MLP neurons of a small language model. Each row is named by its layer, matrix (down: output weights) and neuron, and shows model dimensions 0-159. Each number is 500 + 50 x the weight over its row's rms, rounded and kept within 0 to 999. Numbers have three digits each.
Before each neuron's rows, "raises" lists the tokens whose logits its output raises most directly, leaving later layers aside.

raises: "/", " |", " (", " Source", ";"
L9.down8:493533481483447480477524481550476550542675495563430551506529565518507506516456501506444469516521407488483506460521559631468520566456493419386626453519429435509491510567643508445398531539526445409443481485505553569456502528526415554447437511527435439515470519449582478571509561501515539493543486537501458522490548489471479493491404452518415533472466450487495444527462458481518477444501460539503494555492423530547578481506489515448574509498531540418557518600508366515503487483605503

raises: " its", " them", " him", " her", " it"
L10.down325:470541449440488516548519504504553424570420506527448646603469504507459602591477459569502442491545485513465475529455450488522552563452491449482527554468484549569535534435485462460580450438519543543485561578422456476506496430466475470472559574518473460481441425473508513431491530414449547449458442435478584583474602430511538539450534424557451512456556479555500538448531494389493574433384572455506542514454441489464468464454600601526507501544574528543529552467514546493479556491506518

raises: "ed", "med", "ing", "ling", "led"
L4.down138:434517473526499523519524452452391505433530518634575382470485468525471466527494440567489468466445468578558511372463506553539489480458478546532534519545438535523449500515465460553511458545555446456417477486540476436380549515490487534451451598479537508450447460464494517456521602527419508508389484483464461561566514489487432593530511550544459485619476476503492459456524527438504541498516587477501549481476473561449582655462545587433454515493428533532536468561476581530504511569472565

raises: "rage", "rd", "ria", "ru", "ter"
L9.down506:493449486410473535490446444396563487529492512556607475491535517541453650485510528495407500554562457501666472432496490513613424527534528482439425468466501558496527481423479434517472422462466498450600461469555504480493573464447540509519551419542467498450515522574480431505411468536592527544497445451611509552521520444489421548532489480523482548555514571459509380524579425493496525530473483491489581546424472536571467467510522477458434462503520467509510513532553529496501609459463565

raises: ".", " of", " |", ",", "\n"
L10.down51:462506434499544552483524452390463566476574426495527569497524540529538462479473557538528493589529471496430404466498447550503473444436516500369533469587516534570510476509470461422436474592517407454488570469467420551431505500508537581503627454441558525511420478512538519534452475492559560573475500491549533532532565486481539496472421520557557553537474472504529470435497423535472488539401473501458533542493543488592501543459476493536445522536516686450456497488426397424499448467568514

raises: " its", " him", " it", " his", " them"
L9.down277:489533514516533466597538465404587525493511503508486568604505440509517604624522508490470555514508537509492536542445473539480463446539566432436528493516546499527502446479511441615544482522376491478500525559443506489424494440513511418458528448558508475490469496457501559494427546428439425443408489340491482553435590524517481463501458524480464499570540495500456503434654418525490473527471487429511516478460552569413422509530555533414467573478508579526522554502537537469535487544467600

raises: "tes", "tor", "te", "ty", " new"
L9.down248:457469358527479554476494598536451510582516531401535619473581510425440546537509465508506424608516514422453529553473514464424494507531548563483448478537509500459532518453421551497487464520505489487570474484525467573528452479400451454499492433497537467380452475506532441482411478556522524602497594442492449487520515570429494486447524596520478461480547508405595513554403529561590525533578522548509459432495556511507512501469520513550591450492529397476496469525592512495439561539477474

raises: "ets", "ators", "als", "aded", "ades"
L9.down530:468499491508460453509431416506469481507471563489585379521535449521494554519441507494442577559478430476595483563495485523470548604542606560461643450491497451482527413538464460533556450492599482484444480484585497500437486548457494566521419479527451487461449505517520485546433511557513420454505518506434556503465497510584500482517465430393504461555595455491514418571508458536449453494626420558582540484511451487444541431505477551531513561457521483558456369533580548538504474517507449

raises: "ain", "ort", "age", "ing", "er"
L3.down506:506535461512503516473441598443423447463519492510550578463506486459501493469525520520431527543480538534498437480518536522533471492571448481560647647506512510585472519470562525442528452500420491485435519417496471543549473421488588463468393520524439469560437555578449511457563454406500506438496463485526506556500475447524443527445473465489479568507514476593534502333478491525472441590450417437529479542528450449583528490539512604559575526452454566585545477512572486522476522524437566

raises: "ty", "ties", "rap", "to", "art"
L10.down341:543475497490459560547474460535558434529474484537495605473491535460516506519475544582548593599486490497464478540561438480424489463458551520474440473451448454373565531545499437483453566524450483509514509514630424441553497487373473541521510468442504483497490543563468463468373536561544412542519524542532508488528536570543411589494459525585441508473563561467471471598461472539591555382459437466601551520455478521493459512490496527475453538407486431485525571468558542526475550421484438

raises: ",", ".", "2", "1", "4"
L10.down178:535480548527494510494441480560479421570556502552476457539496524487456391547503519532525416617453521498436455495478528491405450499554625486507499521520498570607447499494492456517485543435591555486468432420481452471504545482439481500545523516523434561534521523497565480522549457412504538513544606491475455521562488476417450465477499407437442649479519409549498476517465536524553353595539533581454442516414479491494476568475357505502535476542462542486546457518526457555491527550553520

raises: "ular", "ible", "ited", "ured", "ul"
L4.down324:497523463420544449414488554488498514457426521586546468554420497448489532500468499501442459522524512517642506463561481520501481554486433590454470475559483446469465492545593492476569551549491546434556509374496521522480458355530533450444547580488575495442600468525543492443555473518541431535407487427487478563552419582504542402512527504568478536516463523527503419468548500443486507553521452478502470598456463481534530570485510521431499474423541516410560600488469479544476591484608517

raises: " purposes", "sson", ")", "avi", " respectively"
L10.down590:527524487410557539517435511495470504448545517460477478419486536441455448419461479415424462483531538499555481530572501526470524506424477447556521517528495535488446491538545618461462592510492465591550531510472596595515501465416546514506440504484420380552546492477441577505505538396413519474583464421643544479487495500558571550532551527432585551518467462499550381478482464553522564432476463560493492528516513519493552513531422574552511490536566538422506454486422499380534512548503460

raises: "ear", " his", " he", "His", " him"
L8.down630:510489524533479436489451554515525539522472496487545452540438484450475562528498441483440571585597489413621525526555456512429506524521471513474505448532510514533465422446443596522437471613567479504458509471470419553505560395425456523502586436456465485459535558552588462536448602478532534511519488482554485469473537517574432505561529425557455439529501470535514427462517454427539538574550418553495443523580538560574445544437556567466425387427482431526595521421462551497500464500515491

raises: "ments", "ment", "craft", "ries", "ways"
L8.down87:513473459516454487489541535504535487513524488522453461488438473527566552481518551486480398450528462510522453527526469599517469495548483443386564442475384543491548492541519517531453483427450494532461481536492466471540523506468421603470552531593551504448483543515420492586494480499536593499553517564436548551516455499527564497546455512514458427521526427548557475483381532520486523413485465536431521359452429509608520533560485472462437412589532583550410570622492573489416398519504497

raises: "ning", "ings", "nu", " however", "ns"
L10.down432:546544483459540449538489405488543483439481453560546488488591480530520588510503561471503496525420555541466509521462470341450479451531520443460606480476469509551512409480442467453505509621458495479438559498540488622523486466401567457489500507533505377566496558474475460495548558456453553506567438549544466481357522477527475473514560490443509497483489549406425580450576551427495493570537543509525564547466546503509563463472507459542475576509489484453438472586493593563575478518420502